Part of a small language model's weights: 4915 steps.
MLP neurons of a small language model. Each row is named by its layer, matrix (gate and up: input weights) and neuron, and shows model dimensions 0-63. Each number is 200 + 40 x the weight over its row's rms, rounded and kept within 0 to 999. A neuron's up and down rows have the sign that makes its largest values positive.
A block is one neuron, or neurons of one layer that tend to fire together. Before each block is what it responds to, as a language model described it from the Wikipedia text at the highest values.

Responds to: Token after numbers. Tokens right after a number, most strongly the slash between appearances and goals in footballer career lists (e.g. "42 / (6)"), also unit abbreviations like km, mi, ft.
L3.gate24,217,177,194,219,193,213,177,147,202,218,202,146,253,180,180,127,160,220,193,165,286,151,130,172,205,200,207,195,225,220,180,209,151,235,207,238,254,214,184,233,170,201,205,138,118,173,262,215,216,200,244,213,293,193,236,219,226,177,205,216,190,208,202,163
L3.up24,169,218,232,232,144,193,218,170,238,122,182,203,214,137,158,215,94,211,173,116,215,199,154,186,127,182,175,185,159,180,223,197,216,175,185,148,167,199,202,227,208,179,224,197,196,142,164,210,221,168,155,136,247,235,173,106,241,205,113,109,227,252,261,190
L3.gate66,243,208,228,159,189,238,225,185,144,171,215,231,211,193,105,153,237,204,217,190,212,130,161,268,194,178,194,244,234,245,257,207,239,176,244,214,166,159,176,162,134,200,119,204,225,99,204,206,225,160,214,193,188,243,241,144,230,115,211,173,217,179,189,175
L3.up66,228,272,199,163,187,169,203,206,97,199,191,182,215,222,147,243,230,247,227,219,157,242,235,235,172,187,125,263,180,247,207,188,250,168,312,172,209,237,235,271,232,161,208,151,238,166,73,174,265,210,193,220,195,269,176,140,208,188,218,161,267,131,160,201
L3.gate75,293,222,227,187,194,134,197,213,164,88,221,212,175,215,202,168,220,197,235,222,248,239,158,231,170,164,221,137,171,183,115,186,208,100,180,176,203,183,207,224,186,199,217,220,207,158,156,201,171,191,117,186,255,151,247,193,155,198,229,208,147,215,146,146
L3.up75,221,177,217,168,206,187,196,193,243,168,213,177,138,168,189,167,177,100,209,213,203,208,185,200,228,306,190,186,227,255,116,232,180,219,173,250,133,206,146,216,203,208,187,229,220,145,269,167,194,204,135,215,193,176,246,231,268,197,198,173,215,160,153,263
L3.gate106,239,265,180,235,198,210,181,134,212,249,189,234,177,157,153,210,180,183,232,216,243,176,212,279,124,219,196,181,191,225,267,224,149,199,204,217,195,194,205,163,216,222,151,148,201,131,273,136,249,197,161,147,207,121,205,237,224,186,180,118,154,233,82,201
L3.up106,181,207,215,167,248,163,172,174,107,212,184,177,237,207,208,240,169,166,165,239,131,222,201,235,141,246,201,199,193,235,226,215,191,218,222,262,196,214,186,261,143,279,192,157,219,248,235,187,250,150,175,200,82,218,186,248,206,239,140,175,157,175,197,217
L3.gate156,243,204,178,270,246,140,219,168,183,215,219,187,163,241,301,142,235,261,197,82,212,196,257,279,188,205,140,194,226,201,208,236,198,197,168,197,296,204,183,239,178,140,198,253,165,145,208,260,254,216,179,231,229,214,200,234,202,149,248,194,185,153,222,237
L3.up156,232,161,159,207,157,206,230,198,190,189,209,201,174,236,201,149,206,184,231,182,164,194,182,223,211,196,178,263,228,194,200,183,145,126,260,156,211,170,178,262,230,254,203,167,215,178,217,153,284,231,260,188,213,183,210,142,199,164,150,84,246,172,215,242
L3.gate162,201,203,194,150,259,155,167,160,248,167,182,254,186,199,238,155,206,237,221,253,246,175,189,223,152,201,199,210,194,153,206,271,201,156,258,246,232,262,215,224,202,192,284,191,227,164,188,133,189,183,161,138,228,138,198,291,181,171,182,225,137,218,221,228
L3.up162,219,169,139,165,270,229,268,189,177,226,216,202,190,188,158,212,213,159,210,124,174,181,174,220,200,177,170,158,185,220,160,244,229,232,183,162,203,183,219,179,277,186,155,205,219,177,131,296,297,209,244,159,171,194,177,248,202,189,185,196,165,175,167,263
L3.gate194,252,235,166,146,189,232,198,90,242,202,202,192,269,165,161,149,245,157,276,192,267,255,138,245,216,246,229,237,203,203,237,188,195,221,272,188,195,142,165,225,132,228,268,89,143,183,164,187,166,162,157,183,190,265,258,163,158,274,180,192,231,214,267,245
L3.up194,221,229,107,180,230,269,180,213,250,213,247,167,237,231,145,207,245,235,207,256,149,191,239,162,153,168,193,202,211,230,308,224,246,212,151,154,217,204,206,164,265,182,167,152,173,152,209,101,282,247,137,160,209,262,227,194,177,214,82,180,265,249,262,182
L3.gate196,186,196,206,152,233,197,274,108,126,232,178,196,230,148,163,265,160,189,189,221,246,274,160,250,259,253,131,177,275,240,183,247,231,183,222,159,225,219,171,154,190,188,176,221,216,222,240,171,271,135,249,207,189,201,217,229,265,181,221,174,194,193,188,311
L3.up196,211,195,235,161,263,105,221,156,185,204,206,156,215,208,159,264,131,161,164,171,224,227,195,174,205,244,203,190,180,187,165,301,244,214,227,206,164,214,161,243,275,221,183,168,216,167,239,117,281,154,244,172,164,139,175,253,233,194,165,154,158,193,174,235
L3.gate274,201,195,138,221,261,176,198,198,180,126,188,203,274,183,183,153,270,116,151,206,239,211,187,222,201,168,226,249,194,136,182,216,196,151,162,285,188,262,158,268,191,220,146,185,159,173,165,231,131,189,232,196,182,228,241,216,233,120,119,182,206,187,238,240
L3.up274,219,250,200,199,250,236,235,222,172,194,223,199,181,279,245,152,203,169,226,248,252,232,175,252,163,208,127,208,153,170,228,241,188,159,117,262,159,193,110,189,192,260,192,206,284,145,198,198,211,283,211,213,178,215,144,190,277,193,265,186,214,161,224,176
L3.gate449,160,258,164,190,176,272,193,166,181,131,233,204,166,219,216,194,226,145,181,208,197,176,188,196,229,190,153,136,188,268,188,258,162,207,177,210,198,221,197,150,207,163,157,229,208,156,170,225,285,219,193,242,210,127,126,220,180,228,237,126,235,210,179,229
L3.up449,211,245,168,151,176,282,172,184,217,277,246,139,209,198,204,208,177,203,241,238,195,172,160,199,200,251,199,199,167,255,211,255,239,192,184,182,217,160,193,239,177,175,178,226,211,181,155,181,213,182,214,274,171,189,169,230,212,191,202,166,192,230,180,179
L3.gate493,175,194,220,143,206,221,204,165,191,239,178,220,186,181,230,222,213,198,260,211,235,232,194,251,187,279,130,214,236,244,220,179,221,227,201,178,219,214,180,150,241,224,169,227,225,230,311,168,231,165,105,193,196,259,239,200,134,162,227,157,71,204,258,222
L3.up493,225,174,243,172,235,201,200,236,142,222,227,201,167,137,183,207,223,195,170,275,204,195,210,153,150,173,165,123,197,130,167,253,234,194,236,244,151,215,250,213,190,244,193,237,185,151,208,146,204,186,188,218,193,251,165,178,218,125,190,121,175,252,262,171
L3.gate578,243,184,159,184,141,244,191,206,261,137,236,150,225,178,244,233,244,169,210,149,218,142,238,259,167,230,173,225,274,186,199,143,175,218,164,112,149,159,303,258,178,166,193,228,239,126,166,188,156,192,168,198,236,271,191,248,246,161,203,198,181,189,189,216
L3.up578,171,225,248,143,175,250,204,170,216,206,208,181,243,210,201,135,179,208,213,140,228,207,227,210,280,251,248,205,199,181,164,282,229,153,267,184,220,105,162,230,240,255,169,219,175,210,178,150,306,195,222,165,146,181,179,194,172,193,157,167,159,205,200,132
L3.gate587,223,241,176,234,224,203,197,165,214,226,165,155,176,185,178,245,211,196,160,225,258,220,220,180,216,172,221,163,273,199,250,129,148,151,171,166,234,182,117,200,236,138,188,224,249,201,166,192,215,176,258,279,172,199,197,141,208,223,260,267,189,185,264,164
L3.up587,196,214,253,284,204,201,173,245,196,213,232,258,173,228,187,212,137,186,243,275,176,219,280,158,211,203,230,193,253,198,227,146,229,163,209,195,261,188,146,145,268,189,198,160,216,195,283,236,251,203,176,166,154,136,186,253,222,178,296,179,231,228,239,200
L3.gate600,227,268,164,180,189,185,191,88,181,219,197,231,301,122,87,244,107,235,208,240,162,137,132,223,195,216,141,162,192,162,267,228,236,222,153,241,230,174,246,132,187,284,202,201,193,188,183,205,174,157,240,155,278,142,241,273,200,196,195,153,178,270,176,155
L3.up600,174,231,198,205,196,225,174,213,254,217,142,160,181,231,127,194,181,218,228,186,207,208,218,167,185,139,245,232,186,221,195,229,226,218,311,165,258,260,178,99,173,241,192,175,253,182,204,135,186,228,189,219,255,116,267,192,182,147,150,157,183,214,147,175
L3.gate608,182,243,220,193,202,236,212,239,161,130,129,161,244,191,254,221,229,250,191,146,219,261,234,191,160,237,167,180,274,243,192,231,226,257,282,220,175,191,125,163,182,207,201,299,187,192,239,160,206,172,183,219,216,182,170,179,214,148,221,213,159,278,221,256
L3.up608,146,227,224,210,210,205,203,93,248,256,235,277,153,225,195,234,210,191,230,182,223,219,187,199,180,184,235,217,171,155,178,211,201,266,228,224,194,220,163,98,216,179,185,228,189,211,272,232,239,235,171,141,177,266,200,256,156,212,214,197,227,263,157,257
L3.gate674,159,213,228,308,145,187,168,191,69,197,171,140,187,217,186,257,153,161,198,236,201,206,144,244,151,197,174,186,274,169,174,147,186,247,204,265,190,229,214,220,192,232,242,279,264,195,182,151,217,171,187,169,223,170,228,186,204,208,172,153,193,196,152,121
L3.up674,201,220,141,238,100,235,273,193,260,198,234,250,224,196,141,134,163,145,222,261,180,177,224,157,147,177,232,150,210,230,222,189,257,305,200,191,208,274,185,222,156,246,234,246,205,191,198,244,222,160,192,199,208,281,254,199,152,194,133,117,260,169,168,180

Responds to: Units and separators after numbers. Tokens right after a number, such as km and kg units or score dashes and slashes (15 km, 1–3, 3/23); also weaker fragments like due or over.
L6.gate635,259,172,149,150,160,225,123,197,165,153,181,202,221,142,121,273,263,124,249,198,266,185,177,203,221,189,155,257,211,245,220,172,255,181,192,246,220,203,181,222,223,123,139,151,225,212,190,187,272,131,207,177,229,242,194,217,218,192,188,262,257,136,147,226
L6.up635,241,195,132,263,156,158,285,256,168,185,227,198,201,229,188,295,199,226,188,180,175,211,204,205,177,168,193,114,136,221,203,258,221,285,183,217,174,126,175,233,256,229,192,196,165,233,183,210,263,196,221,144,246,158,271,202,195,168,153,184,134,185,238,168

Responds to: Sentence-initial subject pronouns. Third-person subject pronouns that open a new sentence about the article's topic, mostly It and He, e.g. "It was", "He received", "It is owned".
L2.gate131,222,199,214,162,222,187,155,161,175,178,226,192,213,197,142,137,176,143,195,134,344,215,73,218,170,255,147,240,253,250,228,200,142,137,195,219,227,178,188,207,196,225,182,190,192,143,105,281,203,161,160,197,285,145,195,215,267,182,194,193,169,195,191,199
L2.up131,219,190,206,123,236,126,182,174,182,214,224,175,233,239,173,171,126,180,228,198,214,278,198,228,173,185,204,225,185,228,127,204,197,174,255,222,221,177,186,222,201,260,125,238,184,169,165,241,177,205,113,155,251,199,204,170,163,201,147,140,114,201,152,214
L2.gate206,219,178,151,145,177,205,191,185,148,201,211,194,192,114,128,138,167,197,254,191,189,233,198,145,237,179,120,184,214,203,217,196,212,183,271,187,296,239,201,242,155,207,231,94,190,195,114,178,272,180,199,240,161,144,162,215,246,219,229,246,203,287,188,164
L2.up206,161,213,164,219,134,245,185,225,181,233,157,251,231,172,121,163,195,274,166,211,218,206,164,136,260,148,121,198,216,216,280,189,209,253,213,230,150,215,214,184,243,245,165,207,249,199,213,146,233,223,145,162,181,178,216,194,204,198,260,149,195,236,295,276
L2.gate299,175,210,282,185,162,167,125,247,236,150,273,209,225,224,177,200,170,142,223,192,224,207,199,229,198,160,203,221,208,177,215,92,211,268,182,243,239,137,170,197,216,188,184,206,246,231,128,246,141,176,186,139,173,150,161,230,247,208,252,147,228,146,104,178
L2.up299,185,139,140,168,164,205,284,219,135,162,261,164,198,191,154,140,254,158,227,186,193,144,227,170,226,178,196,169,213,152,175,174,203,142,115,216,247,228,228,184,183,239,209,177,202,227,277,185,222,249,220,195,210,146,214,258,161,186,163,190,198,170,176,240
L2.gate593,147,189,161,178,217,226,232,216,197,197,268,188,253,131,230,226,200,213,230,214,159,177,95,140,124,191,183,192,282,289,174,254,228,263,183,210,187,207,227,195,223,193,205,337,192,193,190,214,249,137,146,240,259,160,149,124,213,163,271,215,168,219,173,167
L2.up593,154,225,171,126,186,270,164,146,269,215,185,194,205,212,230,248,175,208,155,178,170,238,213,177,241,129,219,179,148,162,194,160,182,197,202,183,180,258,202,166,166,178,195,141,194,181,222,206,164,182,212,149,199,160,172,200,212,200,186,223,247,222,174,279

Responds to: Mid-word pieces and clause starts. Mid-word fragments inside split words (a-band-on, autum-n, acc-um-ulated, occ-up-ants) and clause-opening "It" or "and" after a comma or period.
L6.gate211,178,160,185,243,312,164,204,206,215,190,235,233,264,149,257,210,186,151,213,204,221,274,187,181,196,289,226,167,186,191,124,236,211,227,132,214,229,143,225,178,162,241,163,221,187,174,201,207,148,217,208,243,191,243,229,193,184,210,101,194,200,202,247,171
L6.up211,218,190,116,181,192,212,218,242,278,185,103,218,222,144,112,201,200,182,166,231,195,210,211,225,220,202,186,159,148,252,183,236,157,202,143,153,176,212,188,199,264,211,238,191,201,221,215,211,183,162,219,264,158,167,257,161,161,215,244,240,207,257,253,190

Responds to: Pronoun "it" and it-pieces. The pronoun it/It, often sentence-initial after a period or line break (It was, It is, compared it), plus the letters "It"/"it" opening or inside other words (Italian, Item, Kitson).
L3.gate14,136,158,223,179,172,216,182,219,184,207,230,137,207,150,182,239,145,120,255,256,278,178,115,212,215,181,207,165,233,175,134,264,176,245,260,145,145,179,241,201,194,174,245,233,175,229,193,164,260,210,217,199,246,240,250,190,280,224,253,270,233,207,173,115
L3.up14,157,184,282,204,92,199,188,171,119,211,205,199,154,149,235,229,152,212,216,148,204,204,138,220,226,206,302,156,220,204,198,251,163,208,206,242,232,144,192,135,225,229,160,251,143,157,244,240,193,221,212,129,211,169,226,158,181,231,198,191,135,168,199,195
L3.gate41,186,208,177,142,179,208,238,206,242,190,186,137,257,209,190,176,149,103,175,209,211,143,165,232,233,201,184,181,280,253,209,222,130,277,221,218,209,177,151,226,206,153,189,168,222,191,181,224,259,146,113,184,258,213,112,160,283,216,264,203,267,148,190,249
L3.up41,163,211,161,213,183,269,167,245,235,231,187,218,183,198,171,187,227,126,189,166,200,215,213,202,255,235,225,218,211,208,226,234,154,170,210,205,244,246,161,197,193,216,229,236,220,185,190,125,151,142,331,255,197,210,194,247,179,198,126,252,187,198,244,239
L3.gate63,214,230,144,136,213,195,259,224,219,159,187,147,192,158,148,227,244,221,255,236,232,194,190,238,183,211,145,254,217,290,178,202,197,213,164,181,245,226,194,164,179,88,164,175,202,216,214,133,252,252,218,197,156,206,216,159,201,183,145,97,195,150,193,163
L3.up63,241,195,139,250,302,211,183,223,261,172,160,270,209,193,243,151,280,200,247,245,223,255,198,217,164,150,222,216,161,234,223,220,186,203,238,250,237,273,151,250,180,187,181,164,196,173,127,181,231,217,312,167,185,188,197,214,191,177,165,165,194,246,262,160
L3.gate70,160,135,219,172,162,213,182,134,168,139,181,166,198,199,215,238,196,195,155,231,222,150,126,254,144,207,218,177,197,138,147,172,145,185,167,276,157,158,233,187,166,194,202,225,236,128,268,182,153,228,186,313,255,204,179,165,212,199,208,162,150,195,177,254
L3.up70,201,199,148,209,146,271,140,180,238,173,190,179,181,180,239,258,173,298,238,230,183,177,142,220,159,184,176,181,214,256,213,157,238,188,221,191,248,68,134,186,257,176,167,277,252,192,183,195,198,211,155,255,142,152,279,155,155,170,177,232,113,175,147,208
L3.gate109,175,195,227,125,200,231,207,134,202,218,250,191,237,180,212,209,182,257,165,160,225,163,202,163,198,256,143,215,210,194,258,183,175,202,201,221,150,166,172,223,135,207,129,179,195,224,262,184,235,214,166,222,286,126,115,157,253,206,214,123,137,215,198,238
L3.up109,171,188,222,216,242,278,197,274,263,228,288,284,224,202,247,252,250,209,255,165,228,199,188,225,307,238,184,182,219,199,170,201,158,185,230,221,201,188,220,136,206,154,158,253,187,270,216,146,192,233,133,115,260,293,189,216,177,191,182,178,211,274,174,202
L3.gate165,139,173,251,156,216,207,182,255,219,165,215,154,260,183,156,218,182,130,223,210,237,219,156,252,204,177,170,172,204,165,242,151,181,228,163,203,254,192,229,174,176,193,180,216,192,271,194,200,213,183,193,246,266,182,239,197,238,165,187,206,231,132,145,186
L3.up165,105,235,249,169,212,249,204,224,205,179,237,160,274,229,277,173,185,185,209,221,226,153,192,229,156,204,199,164,260,267,248,227,261,311,212,228,247,152,163,263,205,195,196,208,136,195,207,277,226,213,197,210,278,122,233,167,215,220,216,167,182,191,202,186
L3.gate220,239,213,206,195,226,189,192,205,263,201,178,222,151,220,206,253,188,157,241,234,274,122,182,288,260,191,202,221,197,182,207,201,153,207,176,169,221,196,200,193,187,205,112,143,217,191,217,148,201,206,194,173,197,175,253,133,180,163,198,230,198,198,207,217
L3.up220,170,142,131,202,189,155,176,169,271,234,150,245,85,189,166,195,181,122,264,243,179,245,174,300,171,229,243,148,200,273,210,239,197,238,202,160,139,161,200,248,253,171,108,178,158,217,120,163,172,186,218,251,192,152,186,201,218,247,248,176,230,167,222,148
L3.gate349,170,249,154,195,175,230,208,205,255,214,189,249,256,245,182,216,167,190,226,218,220,223,157,186,241,246,221,202,224,183,237,117,184,219,236,216,237,259,185,225,204,168,224,125,165,189,190,204,188,183,222,135,234,199,215,254,120,189,154,230,149,181,187,196
L3.up349,185,199,217,165,226,181,207,186,222,253,200,171,233,211,271,181,205,164,178,185,226,182,203,161,245,205,202,215,226,204,184,244,196,200,247,279,118,243,243,215,223,180,223,202,209,197,211,210,217,259,142,191,246,215,222,166,173,170,260,265,194,255,173,217
L3.gate414,162,164,144,179,269,196,227,170,120,221,216,139,200,196,169,217,246,185,207,225,177,223,191,202,240,187,150,133,224,262,245,175,229,130,236,225,225,255,195,185,229,122,165,108,206,188,182,201,155,155,132,188,257,172,198,201,222,215,206,123,175,172,129,230
L3.up414,207,180,240,150,196,185,115,171,185,236,167,201,143,231,228,216,106,126,263,270,205,216,158,190,180,208,170,217,184,194,224,160,190,201,248,211,180,130,158,240,168,194,230,218,209,134,175,241,170,188,127,240,230,169,210,199,217,213,161,247,157,243,196,214
L3.gate518,177,186,184,158,190,263,184,187,173,212,266,211,136,172,194,219,186,171,149,208,202,205,201,246,176,242,184,199,248,215,219,239,176,175,150,164,273,170,228,153,185,188,205,168,167,141,249,207,212,230,163,213,265,204,143,188,218,149,290,218,211,281,123,166
L3.up518,249,237,217,188,231,229,190,229,199,193,211,128,161,259,233,139,226,186,197,288,250,195,166,182,264,258,143,202,222,152,230,275,201,190,136,212,197,278,253,189,163,148,172,238,234,271,117,196,204,226,238,264,186,264,120,153,180,197,213,241,138,172,247,153
L3.gate523,201,214,245,220,224,166,257,226,127,250,248,196,202,207,155,225,211,190,170,235,159,228,230,183,144,210,209,181,211,221,193,146,223,109,218,172,215,186,116,195,234,171,198,177,89,193,235,201,151,194,267,158,245,253,210,271,182,233,208,218,232,186,191,237
L3.up523,222,178,220,226,180,228,292,200,188,204,160,271,286,105,211,251,233,194,149,141,177,182,196,232,207,195,217,160,294,163,199,209,232,195,167,247,242,236,251,142,163,228,138,228,62,265,257,126,191,212,176,192,198,282,226,193,252,224,193,178,238,221,119,237
L3.gate536,184,168,242,186,170,251,234,153,136,175,266,237,197,169,189,236,184,197,231,222,225,249,225,191,207,224,196,177,209,267,258,208,173,200,260,205,245,156,237,140,189,124,150,127,194,237,192,182,189,163,261,166,192,163,188,182,194,226,153,233,154,221,150,171
L3.up536,216,180,186,172,87,243,198,152,230,186,152,240,237,141,207,191,174,235,189,218,243,208,179,260,243,246,232,156,206,178,232,182,148,175,244,185,157,180,227,224,179,227,222,202,174,163,225,148,132,184,201,144,251,177,146,183,284,235,223,270,138,218,171,195
L3.gate548,167,260,168,221,240,264,177,190,179,160,177,209,187,205,188,197,209,216,260,160,266,201,121,224,221,164,206,213,249,186,233,180,191,268,175,259,241,179,218,177,202,249,212,222,195,172,189,207,107,266,190,229,236,182,146,189,207,140,135,186,313,157,171,244
L3.up548,174,204,283,193,185,244,170,189,278,252,292,187,181,205,108,220,149,143,237,133,219,259,199,255,219,247,146,195,179,206,198,212,169,185,306,148,246,189,245,186,185,204,181,180,245,171,249,202,180,244,255,223,201,210,181,195,180,281,201,200,223,264,182,196
L3.gate642,175,248,204,233,206,214,200,210,205,189,224,221,248,229,156,155,186,196,222,168,198,177,230,239,99,192,203,183,246,201,148,136,159,195,266,192,228,225,141,165,193,214,220,217,173,157,198,162,229,175,213,280,195,238,178,222,203,117,124,236,296,215,103,208
L3.up642,238,264,147,191,109,211,204,189,261,234,206,219,196,246,183,248,149,230,179,199,245,257,166,181,175,228,217,249,206,201,182,179,135,206,263,223,173,241,249,140,85,199,215,221,227,119,190,205,231,268,183,189,236,215,180,217,182,164,164,237,214,231,200,196
L3.gate685,195,190,245,182,188,239,194,247,180,162,207,97,196,165,151,188,162,209,247,230,260,196,163,293,235,167,213,185,245,230,166,169,146,169,192,234,131,222,210,168,227,227,176,191,237,237,210,186,214,250,160,163,208,149,186,244,240,205,152,248,189,150,150,195
L3.up685,235,186,168,207,196,201,184,146,157,226,232,230,264,264,193,244,213,220,114,174,179,225,205,217,177,142,246,207,115,158,205,199,219,125,171,188,239,163,274,233,136,210,264,161,171,190,178,199,290,211,206,226,207,161,189,184,168,86,270,211,161,176,204,263
L3.gate690,173,128,270,119,186,226,281,178,208,295,174,162,286,162,208,160,176,95,218,112,222,148,193,247,228,245,198,200,203,287,165,158,140,220,176,246,200,169,254,179,174,185,191,204,165,143,181,161,215,146,213,194,180,149,163,193,191,150,197,220,201,209,205,205
L3.up690,191,236,209,233,201,253,226,200,125,216,121,136,290,131,172,183,244,195,248,166,184,256,238,158,203,190,184,167,198,298,192,147,241,250,227,193,270,271,153,181,181,201,168,256,271,210,242,189,244,206,225,285,213,210,185,196,185,141,232,220,76,183,263,219

Responds to: Inner pieces of names. Word-internal pieces, often "en", "l" or "am", right after a word's first letter or syllable, mostly in names (A-en-eas, U-l-mer, Be-tan-court), some "en-" words.
L2.gate90,186,181,264,208,174,211,210,208,259,220,133,175,195,206,163,194,192,143,240,112,203,256,126,180,214,147,176,198,204,173,118,201,144,144,239,205,238,169,212,264,227,200,145,128,183,185,212,171,218,180,172,184,247,181,167,192,256,184,272,204,198,192,161,197
L2.up90,267,265,174,102,247,268,198,154,219,186,228,186,264,166,207,226,223,170,208,168,134,172,198,202,270,231,227,137,195,206,219,161,161,185,124,177,184,217,236,185,181,246,281,184,223,167,231,121,221,271,274,169,162,156,239,252,170,215,159,112,211,201,93,201
L2.gate154,178,204,142,247,223,215,210,194,274,179,176,223,206,140,194,128,249,163,210,188,251,176,222,228,164,156,251,198,215,149,155,150,128,229,139,175,204,201,207,241,181,229,130,76,132,162,212,191,179,196,172,239,188,241,271,273,206,296,216,204,173,253,190,160
L2.up154,188,232,221,223,190,131,178,176,243,180,264,260,212,164,268,219,227,192,207,192,164,122,191,289,207,210,194,143,179,197,234,188,212,208,222,175,220,250,156,154,216,174,242,260,176,201,246,152,250,189,160,232,227,196,168,242,235,169,157,234,233,162,219,224
L2.gate357,163,151,108,251,126,193,182,225,230,225,177,153,164,175,183,141,182,202,214,169,263,209,208,227,188,164,150,194,189,191,191,216,266,185,122,181,214,155,175,156,234,220,234,108,183,198,214,91,176,176,211,216,232,262,253,237,251,213,150,205,213,231,202,143
L2.up357,215,208,140,178,283,183,206,184,232,176,240,198,193,180,191,169,242,148,198,197,190,141,166,261,195,134,144,207,208,179,202,145,240,199,270,204,237,285,162,215,209,137,179,198,174,204,130,195,259,199,195,186,218,291,245,254,228,153,214,242,227,137,268,243
L2.gate425,233,281,229,194,149,204,280,153,156,208,217,191,202,210,215,93,240,232,191,184,191,296,221,188,191,271,214,160,214,209,221,279,170,205,190,144,202,172,203,227,219,239,225,124,244,190,224,223,260,194,235,163,208,234,274,183,264,178,168,123,191,201,281,212
L2.up425,193,166,181,210,201,213,221,169,255,240,243,200,268,132,174,223,162,207,186,174,152,200,161,217,191,175,159,212,177,176,176,183,152,237,152,192,241,209,154,200,226,175,182,164,149,193,301,181,218,128,205,135,227,259,215,248,176,180,211,145,168,235,179,178